python train.py --norm="layernorm" --norm_eps=1e-06 --positions="learned+rope"
MLP neurons of a small language model. Each row is named by its layer, matrix (down: output weights) and neuron, and shows model dimensions 160-319. Each number is 128 + 32 x the weight over its row's rms, rounded and kept within 0 to 255. Numbers have three digits each.
A block is one neuron, or neurons of one layer that tend to fire together. After each block is what it responds to, as a language model described it from the Wikipedia text at the highest values.

L16.down30:104135180139069082110095070107140150074138130071148140155117156169113092122114112117116107120086149126088156083087147067105143105136107175100122135126134128203187191102085118160133114159082153132180117167087154126129182222106143124120179131153110160214137181149154115133119122115103115181120138091077166137146148089035122107122201115179113138100079147140125177096126122102183153093141101107126109085131044109186148099177126110113133155133171145137120151123128095191102122095120148
L16.down62:205078154123152151050137106109087118098150106109105197144185131141083118080106117090096142138091144130104032131099126101166145106074147186144074136142158055144154132085176096164109140116153110085130122147105137172081139095094201133129109170132121156152163110173137130130143216095103152172092108072102090108130091100117128142194104060100129078114087114146142129158180091127176107170109134118140100171109141111152113142128146129073148166142103144117137128194126154114067135160153140
L16.down94:139112138101160131100227112171183148136133157054091150055110104165133057154128171172136124151158143088102156128096125138125092165093116147144158102123185133124140080144103148153118117107106140085101095135107089109136174088118112138128112132194167085110151106163196140121178130121159104102115145076148112121127167127125115092127121131153063116128104125134160130082118113068069104031138146121132109162151082056109160113173137081087107116116118125119146111147151190132137074158103136
L16.down252:104170073154155110107101156133164095109155171122124110103121088082105132131114193110150105125113101034191117124142151145043129106185164173153142116062069117211132117137151074150115236145087146080135077134099130147169113080136108160150110153134119164134122126126102115142085147099125147156129130119145191188147114080134121149013151139115141109146140180106146158108113138133146145104160149080099132146096189099105183164070098145072154150100123129056099135106135039127126125155179181
L16.down405:136157115188086140154138106145153139142127139192140145092078071207156077107166112144132087128088172066127123035106180117133133151081081079194137168130163156139123148167156124166207080137171116114154186187113224169120124111135132165117183089128098131106145131139153094042109161165200141074088117152175084184117136095112108119110122144131101131112138111136101104185052143165150184120135123117119102151137119130128110096111156158107136132174120087085147126128159151148082137128117117
L16.down431:137123118116113182093117139147062105123130168134160122165116119183150085108047099157079114178119120135103057112187046090183092078145159160180149173132116100144098153135136078067113139112159154106142097147126141096131161060149128123139194134122107133113138160111171093120157113156054112160099098116090135100095142178133076105127135129149189132130103116164124110120069156110099114169163090180115096150086178101096123152145108137114142122137157174178150083135095154107110176103150151
L16.down488:136134130104119103108162201168140078089103150083104130104118139116166120123195192097109149173162053105152197099145122131195109122133102131135176101093167138129098178174169110069090082116129120127158125135121114127055102134123158148123103105159105076122169113128163120112138115157128136142157078133086109091133161151098084132152174116150199102107130175096184179161166115120127145202139206184083107145139132199097089060161160169167157160089094151129134165147126077122123094171142191
L16.down498:122204124051104093097189023145099152092135174135156091138165096077158116099114118137090145121125117051160125076148109081087150184159131093199149134159156131202115074109125134099062080112131154132144119112125043113111128150069168095119151112088119073074163129181082196184169120121141095109104070128114096116108103136106147114130119103093086166163160152139121091111097189119164114084143129142149174110120191100127159155144116145106079156154137090173102165090089151158140166146146112
L16.down502:133129100149115121198157073105148135146141122043140135109136202159093091086129146147120122043129131153100179122122114154120150180124096097165166112117127195114092117145138130138117074107121128156163084147118125135100090119143149134087163147097150081138115111106140160102154093095198092152162105094108174088109087113148141056124167157126126078082164148095171154083140170122146150116120148141110092130165097169116137127131156158121096160123060111156128160142124086114084133094159140
L16.down607:106137088107129143148123147094094110105105112084097122196054158135153120151191127145095143133184189166102138118085083116085126126137153097180122142082071143134098106100111077138150114100098137174156149145166121175070106091136105152107104118102133072101096139112105098115096081130092113133122131138134123165123144122121213096100181171119101124108111117086179098147112110096106156117096125090184166096139100185104161091197080093141114131119156100125150187078079159094144088105115093
L16.down774:104134160086094116121127103081098158152143110133108059127116125134179161190134136147161104115095099144142100141188118186173133074142120105134101167111116085180108061201112166141109113107150111151059147141158101165133129175138102093206058134161135105131152090128142146077106146132136158120141116132091058104087092148058134116151202153147101147115123134127149126178179110119157139159183159132121184142171130132133161095084119128164142128060111094141137091093134122094135214110149163
L16.down824:152136169110115086100179111135114167147124175105111119122148143217159117129155096118073055110115123093112092150154144117085125079097071096113111131158118097129157103120166176146105092194105162081154083178125169086095138184087125079133163134145120125135127098120156148099088134141115114157117113109183098136136104076117118099119123168115140111080123136210142128125119183096148051178120152131142165057143122101196114115061092157061069143100145083151174131127120089138168137086160082
L16.down957:145121122109147161079151132096113203162139182152106146148147104143086127116130163093120106074130125121165110138137129123106083102142114089087070144070125121155163116108081116123084150075156205121104163145102165098157090079133111179103159138097171099111140068138093160107117119088162116082164130138121150111171095088139047081091109124124114114107077112184080125197063139138152085153110196145107145164132139158164096150126139143109181175110093120147174087138083115139130165173148182
L16.down972:157117152117157134137138075080073077151198144081163179112141148139170133079163114167162139033175132074109169114134151108158104126075097099123146080105124111120157099184186158158136093181143191133146112108117120154132138156173079148097117139153157075121112165137107142147114158135095119145142150118125148102079102124091138165089075144101122104160124121153137159124156188104147149139191134103198147104129106173098120116102070104069124128144096070177147124122225144084123161117117067
L16.down1028:154150125145124129189191156095153139130114118110157080057122138102090186138138178098094190054119141153178142084121186159155143192142130121179119070119145098104115083135106131083119097168099131144137051122067198145111110141060105133112180097085175147129178115097110165105071112070168087114137176147114117115123092118096138100147165117154188115119144142143111132118094168136093113084110125152089137127114122181153075086110163127159105125177171183118120112094133124126119162090093126
L16.down1233:113137092100151094255131106096136102118163097123125103095129133077155097123139121101124124096151097171107117142092138129114123099117140110141116129118128180153108138157151120174078131102098147103159145153142124193146146088139110148135118136106150118144141159098160113131100182172172135165130103174094122225104121133124094118153137128124000138146069113108136106108143171131133164108083153154138148124116102166116096158118132140255117128135122121108104147147069112125142067132150121
Description: Relative pronouns who, which, that opening a clause after a comma and a named person or thing ("Barkley, who"), and line-start == section headings.

L4.down109:130067128095106173076153100143187094124067168159149134132176148101138136156147129164094084144140132147109130161063134104102116117128095166109089100105110137094149123109110190123159131166143125114135168178113105168078142141085102068150083126118073092067139108154121187149140125146116101131106116085192118146205118104073120178140127116169129135132201112149146103129099164170115200178193124101141059142091103192126111105139078121143090172150154077145164142170157131104166190113058152
L4.down823:190112106148195174107136070130163098115090126088138126134112084096130147108131149161160168152081164128076130148168096102140098123157058144149148103157154100120137069165138092156204103193173117102157136102133115161118096182107135069178157100106156143140147108103150084187132067055117140073152155068118117144140098172143148110184131101096126095083128153116111138118064117118121181119138139134094148163143140112100168142078138155129178157095071071170174208116131155098131102082120159
L4.down996:114130055144115133105190091153142067166161152164136137108138190115151090141136107099112101139128161166150153099137078125094175173162130133127152144079109141169126121090064115101085155136140087153156159114130138080054108028109118180169108100090086196139106154124117089081098083113126103135133086098130105147115108116158160132143108119089114145110137135131119110142084188154119166215143174151140124129068160069204095155142156131167136139129117156080126129024150170118115099100159099
L4.down1225:163111081097181121081186154084173140128131176131182192138112108105087075074155161132107117096176093151144148088096216153188152169096111145135114114133103124143167105145079102110161109143107143194111136147141145136150112127162108093111110106161209128078124114152123124112138131131136091162091167117156126098102146130124091135153125125189193129149145160109119083084100136144074136118135161108066115089079152156138132113129141129100139129099129118127177108152140177109145127110068142
Description: Opening pieces of words that continue in the next token, e.g. Sp in Spain/Spring/Space and w in Motherwell/otherwise, plus ordinals like third, second.

L16.down73:099124097142075174189127162130079147106137123090110135131126145083052094095151098114134140143156143175155179102074119123111121137106178087185127131150094132120083095152123108150134103125125117249082137085123134127142124143101127105078186158188107135174123191087153143101087134106136123135114092101176137126123162147184130084111147138183120152113114123186151125099136087122122139128087075126102173090077145164143127135139162155197108099151145087155159143078091154120141082097174120
L16.down203:121063112163174124122143142147094117106169065130126225133163138187121145126088117148159169092100095083132097114129118096112079071152135106166096129150123087068135091163169056139063191091176073121160160119115129185113173137222100163074088146119129144126130041097131152179135160139131077165145209160133146121165133145112098057115128140197138093123120143114176108171130129115131146164113135081109159116158131158087112114148146127077096141115145119170152099117134136125162141102097135
L16.down273:152124091115158162042131102102064131116117108114137166107114082174131140111086096137155090099083128138073142138170148110135158077154132161110117082196090091087148149177141098140113127144102156111132110126108094106111176114134133183141207162098127139136080086219176115128151128060162144118115139080113053118199170104112104073167151141099079128110074126169188167135078100133119108205131142127113097145187108090118070135152058130081191165127156123184151155181123146097115120155137145
L16.down306:107153141189179096165110123104105130178158094133143064095165185081156133157139147129133103116156100140125108102131137116077112152102184138156135123127150067103171129139094129106122128114127125122102169121132084145105146113061114136169180101155133164121130130168165116123095119081125148106128148106110105168136125111101141170172080121079091161126198097133148100123081107115085154110158124146125117080089185132136107132038129123153166115212107118124178128138126127159091165109118162
L16.down637:086137144141133147156071140188077103110167161114125110205153083092165159149163101177142108118103200113145134153093080147117159099091135092113141152158168148126193192120147120130131156157124117095122129140063072137102166107114179113089140071126137126146179109116122158119093140159140101082132136145180102092124101156057150112101163162060150143155064153107139142162088092142145152071128137161113118117125126127109091065118143176139161150094178137105093141162086123067165161118187133
L16.down753:142141138103159163106100104118098142139139146183136150105095110188108115133140161136158193092133134144163096179129069137115132168157128080135072160176090074108152105147200142128148143094131142121114136130123125094103105172127183139089078119132123096091095142192123080153138103056158141136148137151132158119170159144123099175151140108133123103125118068125137181135176149126165119114141134113102156125177114133088093105147112113091066074164105112154104113084126120114144105076196141
L16.down777:185063200128088149072118079186197100098080158085147138123147104108166123141126098115148090087119169160073094132138146173152092178155136070092126137175110032137132056158163135184126098132159110109129113152112188113113138119182136127141183139127168124123098175167120108162135131129163121127176124147180084088168131130069150120108104129100160129156110137150128126099083058146134115126077175140105090117073127117114116081096127051119064135136050127117145081081128079113210099133084078
L16.down786:117178108104147091182077138128158102145144171078098078169116190058128067121126127123172137127152145200205162113146098108066091129196148127126162139143139090168148207165182147126173146097198138170147157134135164136149114144119114155189107160131067127092120128121122156108133111123116134066102115160080154145097111139178120146125118133149146171114081163097183126132132143096135169151111156151148089147153082113121100106168123127144160125154129102108146158120139139166165157101151136
L16.down796:150075091123168155142141100120070123096105110149100137133128089164156086137119195124150132114042173160145158135088156141142117153118094133118144161114089103197117175175155092134167119173147076142151166104085190156075120139127109147104102129175140110098117122157104169136116131202097169109125175129075159087074110113116137155076133058170135112157077136149095126183160123115121082113157123060148119179117159126066137116102074128113176111127136169098140148120101100110112097097105159
L16.down860:140166146117098196143096127110117158112195129179128121123029116105140097162093104129186099105170147083064117104127120127162102070138192105175136124142198159186163100093140135130104074127161124165149106114100091110130110155151122103121115197170133136154203122122112178155122128122145094117054112044099119129142098173161157158169089130107152195110155117157218157138131155086083110094086099145139118141143125073117079120124161165097201105115120133120162139172110118131089159162096097
L16.down959:114157165134153177165143142094148136137099119181117042110115095179206139101046139128157128134107099107099127113184127138156148163223106141165099092135117042112080135146156179077114132167144087109134084118081094117148141144165178077179153123092150098118126137133108100119186140135173095105101110119083135161154133084122111131109143154126115087135135126175137111119156113146137114128137124129120072112143066096095150090140085151133160144107163132147081117102121155135121131145102114
L16.down986:120137105127095170109143117131178093106087056079133100133139141118117190113137129140116116201156175156132117094120116161106133059161068083160076142113085140170118091135126187163090121094131138117163073116090221162164127111053118049130104119094142145127118219112111117068093189138164092105176073115111155130115137089156106163144092089171111148079174111110108146154134128134096124118173162148149096159124134133100158147118146167142138102119178114102146119134157128080164139104100094
L16.down1016:123152133103144098125087166161112142150131166148127097134098106121190129158134151174123119150130091089144076112090095163151065067126169121177133091164129063105109141149204103143124093166064116118145087150108167178178142154102125163163112149153146130101141126102124173087112048142121126135125130100104123106153118102126085184127163157039172108157106101228142061138121180110171168160153122157128174143097121168159087127095145125094144129096158097159062176103078151191126157145170123
L16.down1050:133148180126151183083114154093121069167104105150100103072105115091162088147115126109132139172136098193094133156122160134135159146122128120108101130146111159148063081122133122170136096118112122142141163180136065149107110149118111114123132196165134083142158106119156147090143130132099089110117116114161102110077147162061127157119206092092115162161102129189139144118146103160111106077135075123140141216134168169161084139127035140105110134164165124093128117115174142143088162084131082
L16.down1180:070104110144140109168148151151117136120096137115120107116144167110133151098135120170185134064175136115094102167158198110130081105125129080159203113124111096157192141112091147096126139153145170174106094123108080126066165127107113096168110092165117148118166090072118181110161187174144159170091122141150085119193148097159132092145167099148139073090062141123059147141191134193125070118089122108118086161104137221131088105157145131125123113122125151143098124193141146136144103142124134
L16.down1250:151149088157117110219034209103159141141147156148108134133147117130134062160128125140194198103138102106105102094118074100148141110177153160109134187068105088157089146189080172076135116118126130084108203071101135117150126114136125142120153136106093143139122118133133113141117118204130158110139051177117064115100198110166178143126133056121135112152068128130085147108122096146083125076151133107069125154153110209135148123122163093168109092141085097154136144090125157123089155156121161
Description: Short inner word pieces, mostly n or an, as in Ra-n-k table headers, R-an-cho, an-nexed, an-alysis, plus article " an".

L14.down435:131134122142120120085119179123089113095087093159093172073131121175125162110110172149197128110108116157160132177113167179105177137157131141118085119102084060168145129132134081067083140149129138030130139144128103176160203141154089136119142149127108109088086165213109147134113137077198093170105103082141144131171149116153076105158152134163157085085148115140158140197107116179119116153168139080155114140084117114135080148115110104145093124130121082138087153124135140079107116118169087
Description: The article "an" and the word piece "an" inside names and words, e.g. Suz-an-ne, G-an-ja, Orph-an-ed, plus similar pieces like air, ra.

L4.down194:092104142147102143111111171127101145093097121183115060110120072156085189159101195153083115133161173129160173230133156154131091088099148129137071110142152113121126188153131184095065126098074116131093100136122168155125138179141150103156121179130102079140126155102213141123152211142048145146093201180174113110173146147095125085157137167167122090113146111122098142150099108123090135089154155169122129107175145144162181125133139135095099108101121102115135112132146099160158131108083090
L4.down313:060133165141092117151107178173132146128129076127109130134098122146121176098096124134186180147150132088090157118172179092148120120108108164178197137124100123146145119117086179101166171123140182091157210177158069074165148149125102077021099104163127077107115080095130153155117159146187088133149142099073162186133168144119129088183129142139109131144163116081117057107166140099187092061143114132104135139169170113103176123123124093168135154139186123140135131091104082129094128124194112
L4.down543:090135189107179128144168197113137113115132120064107161140118133132077144156092085113164119148101148107112110063134169187124093083148132150149175171097108124082135165173099145089164145105133136123149160092123092140102138203112142137135138103050084088138096159153068122152136104162159080120117108140081106129149142112156134067153110131133085129160155082103133166128084102144063160085134138102184086079159100169107138043201175101152157132118138136094075146105101142166195114120158129
L4.down913:103132173161071118201153128171093103086104156108087082110119086128105130197100135180090100156131044119173143119156200172156133123147080153129089150155157125169138113138118179129135155117117186133086163131184086125126165150118156134100095110131121114123125093123133143174102118127181074188199141139125063094118110169126117117102116132171103158108144168082139138102144120123110133145137110100142113117170106066182144118204156155158158109130085109121100109093161132124152121093167108
Description: Subject pronouns (he, she, it, who) opening a new clause before its verb, such as "that she loves", "who first started"; also "previous" in "previously" and wiki-table separators.

L16.down144:159113173141161153096173107135102107103179138146126129119157114180138174110189186139196113106144113108144115114087170153136193111129104110123123168093140048078094126078142092153072080169067134135102185117183143129137145201101139118061147160175144141041162082115080125149058140100108118167113104125149129117138132124118140116092171157116082148103149086118132121082098164117092160150087120144110056093093159101170054129082152154149185136110077115164146152171141205121177113162134071
L16.down176:152074165117129051100165147174101149085114138127131183153143076111125087177199083136178112095097140129110124098126116113158088128095133171149191162131168102132120134125130167057141183115120111110158123097172069185102126134157172145110115093130162130111143106086149131173122141196143173136077139100129146068188142122098131090142124138071081083120125081169158137115086175129137124080135109149145113175143092141085099165157176178128153125059062170151112123185110163104090095180168106
L16.down250:126122167118156123109115164162166182129168114101100103090104126077144164121108075129161112150113190152117129140116151139150162181099133097081132180134146149185124140124113080125119147136130195075103138111136050093121079146151091152139195158122139194192145127111139108118120087089146070149108129094091130059136080092056138132081078158094115084164169117148151100121097131111103045083108164142137128145120159109078189099133053083111173157199135144198107186096162151154149178132103126
L16.down272:133102108152172164089132159158123166086122128093065123136084107140118124103159149130165164085131147199100060099127145081126108197115071095147155129177212164120106073118153144126120121155120100129096080087135120125136182108163102117110131134116079177104163084148159094123114093113177114095175136151066157141140131136138130099132149151142117058092142112174119126076083090099100119109126140127131139147138113101066161150202110130062128129078105166134137144189126098118169107097138137
L16.down331:143073148123157100111152181209171087142129135088138142104177117155134078108167126166038160113166160105124188121076129104127155149130129128133134089095117139198162164196131202159137155134126127141132130108159134178147086112138083091081098077214059141167069136158090105144088146139128180085149098154129049151124098119112139109107134132089108124146074091127105125116081104117118152107101137166117107170127164138089137072147150150082162172118111109114089114129103087137166125150167157
L16.down344:130147135135100132066092117112102121108125159153088090136144142135147217144138108098072104123150106121157107110121112144128153094168116137124078097160116125073142057106134168153071167104160171132137116136164123156176177096142156125183154051193129117087153155124161076071151120126151080095146203160085084107095183154101158103172097153034188103147132170101114097186101139119110154098132185167135137128193143094021150117073127154118170114098130110155149159080137137100141186084157111
L16.down382:103148164091088110098135113149082104147129132182092159107122067185173121079095085102159118089165123209106138133108187167101127088154120122107089134115127101133183127126167124170202136123181099156085145145179144146132119111132109088114115141159139141116129157151058161106165127173187085101124101158103068114143140141133122058097143117131049131102125167114173168082114095146081120122118120120088161160150157119044142158158177134165121096133107130088151120078140144106179157082124109
L16.down442:094166153135138118046137140190117104138159106135091106086119133128108124162097068094098146128127141138104128133062073095119111175111139145132158106126166108129128092075077140139112150152147112162093157150126076109115176184089178159105109165134116179228092159098081160111092102110140125084103125108132088122128073132072134088111153105124145125118090150159138100143130185107144146127111153065148125145124146134132079170178153202085170112090166107113081097185149130121121089143124150
L16.down490:155117179126153107123194139146150128110181141149107114088137137150125083179196120122178149090116114137040094090167154085087123124113183136134152067145072062167118165120106161122158096110083113092088148115205120126100134159116140138077142131134082082191099142148134142179133153141142096096144141108124128132092127165150099138154161121074117162159134063085206151178157129138140111122121162128146123152069128163111150092120196160156132110066125087107151119086085126142123160193147123
L16.down510:167146153097147086150111153077091083139116152147132142113129171101154128113159168181138107110159129098085085088128150115132073107125098068105139126148156107164155110138144163159094101167099113139123105137077121096060130190168138049138127107144048165186139122131169143120108117154122132111081125193107171160121126128155112127132154130095134124145133153137144117165169182149103149070138181110159163113123135136115116111102097154187078169118165102146093145104116179150141142154123121
L16.down576:145177113145130095108118128099097141105089121169137106098110151111146163136172101107156077170107105172142137131165107127174137190083106105114135157138132063143120156111087144178120146182129110158150173117179166091048116113090164148155084126168110068106166123086095083101138093135114151060093123123149112115120107108164146108130087087082127181098080140058136154169129123118136091174140119158157149145115141126141092145168144161057147199089166096222122173140114198108133127122083193
L16.down587:173143134135107090158186088128069091119194074123174120124115106139125153137072091162176161072104123171151098130130189139105101141168129156187089139129062067095181096103144058113133160090141108124165123109127148095134157141143080127109174086133118153131126112106087139130120098124187098171088122120128072214051134120194120170083090125123139097107148108101143117128199170104170159188148128135162100157176146126165121127121137123113110096123161143137151125092174088134149167078162105
L16.down648:126074102067101143112147170156093120120111119156076098120087077095110165177145123105133161094097198116120139091147175151146076188161136096036148075134112069094070134104149146076106124095152176183108119147130154170113064126118113142102131099083072124148104154082109174184176116082154151154158168102146098176106140119160131164153087076115067102179137132158163037137140125144136090093145140079143047122179233052117126143147140157119179107171095164130126149083114153167123127113109149
L16.down869:129127153158108125117129155129155080155114150159167088163127127119099150107175121159176094102163066156105109074086100135144156115108119119120127074112145068131133182161177096189076112061114098131136081158119162123079118191092141124096150121115081115144111109119177126131157154142143170193095171173117134122084079100094139142126153112111146084117132173156103069177115153053149083130124159135161081108142177159116126158131094166163126116119130131141125094102180108192153120183113136
L16.down1232:075099176112123090143082173179184106109172090130157090104099109159161176174085147136106161161112114183096132109111085034173185108117166100105182218135107110144158166122137102173115157168077115128088152094171074157108133189131137140117091108163105083175122149076121101109046139143150107164079169107148125113131136127113111099149150123130056089151154159115120067148109123136160169090128109122138138110120104100096084126161100128189127154176123121220111161141124107123154148170076115
L16.down1236:106106104151115159218119123148167102195136076178095133149145099094143157131123162104115157146100125108103113115129167162092098099163113101124120104111118077128108129156114054117112121129075154119128062080141127169134194091152144195129136104165106089195072159166051140142133099203168132132132130148162136168152074124136055109121125084141054145110124122138134166123180148084147154134116164132153124153150144159109127154138120138167124198133127131081124176146127132123111157082119201
Description: Ordinal endings and words like -th, first, second, third after "the" (25th edition, second round), plus opening quotation marks before titles or quoted words.

L14.down348:135119139154183093124103196174198131163180128167116166099203090159122144115182062091138142102064172151129121120160153069154153086131132156204153152149108117121061087167083158105115089164147118035101138115147086126176157120152152148122104176127143152071135134174106106186117142079126092106200136116135125119156092132065125147153119137096122123105107083109131062090107090166126152115127138148117077142179075141117139119082111115127175065136094093125134101149129134085107125122091135
Description: Ordinals and their endings in sequences such as Second round, Third act, 10th grade, the first described, plus "New" in place names like New York.

L4.down311:135109143070153063125100092117147132149088114197124141106139111130156141111173111064094113103110132182098027100151123128108161082119174133169100157145102152142167129163119105139124060119176083142171101151093134172110153108183144095170147127101081121158091096129129088092076161214104158194170178115135047124122127114103087151129160082121127090106137113088063185137101143108124093145147198065099093142074124115152105147118093131126155158107119106116124103140085139135083161128117127
L4.down977:082153174088159137120164122144129138109141106102158124161169169178150070188138129132098205158091093142136134093109183138129118153142121137109134146097131097118102131099064090113151126129101067114195165116136147043128129122145166121190112121140158054089109120123159108148149183091134094099150116161126121111163104127082119152150119112077128122101149171079188144086076102110129077140152080137088145131114094071087147136173175063196131095136077109165082215184157116151097112162131086
L4.down1158:122178159068113139157151075112177124118140090160062144177173158166139086117119089088154187096106085136135128148118109135158134099119137123154142159119109140126101197108165191143138065143133144133151138082112074107087089123120206095150168136092105151079128185156159114079073111153147091097139048082144054119158093106142131162136195091072128119126114088101182146076115087131147063118128092148112142198108125140113131115173056056131183177149160114108142143080172096110117181089086089
L4.down1211:114146141111131149104114126077143152193131159172117128117121111126122097130109128132133037066123217154100117146134135120098099070145164110142057100056113061106139178122076103157061110133097128150122058098179127174144147167184126145131152129126108096094050143157122102158071171135131109136138081112136102153178153157150142142157151145095106059094134107137098169106137144106117097173120160104122126170130135148129105158138139133115116141097109160097111211114124145083118144141131089
Description: Word-initial pieces like An, A, a, e, often at sentence or table-cell starts, mostly beginning names or article-like words: Angie, Anthony, Anglian, Ajax.

L14.down921:134141129074065138255127074087126163097135136071078132117152145156143164079120131184089051117143085141152149138150127144131111135144146087141131119113169112062116124170190154105089148119076147146122114175116147122083159113122120091119125139124127126084126152112129152133087098090227157112119113100090101129107185096093088112131083078115067152124179168145155107091139148126117090146163144156165110086117053162086114125087102191250099165089116138190126218124120150085162103130112159
Description: Opening == of Wikipedia section headings after a blank line (==Players, ==Certifications), plus mid-word pieces like qua in square/squad, ite in website.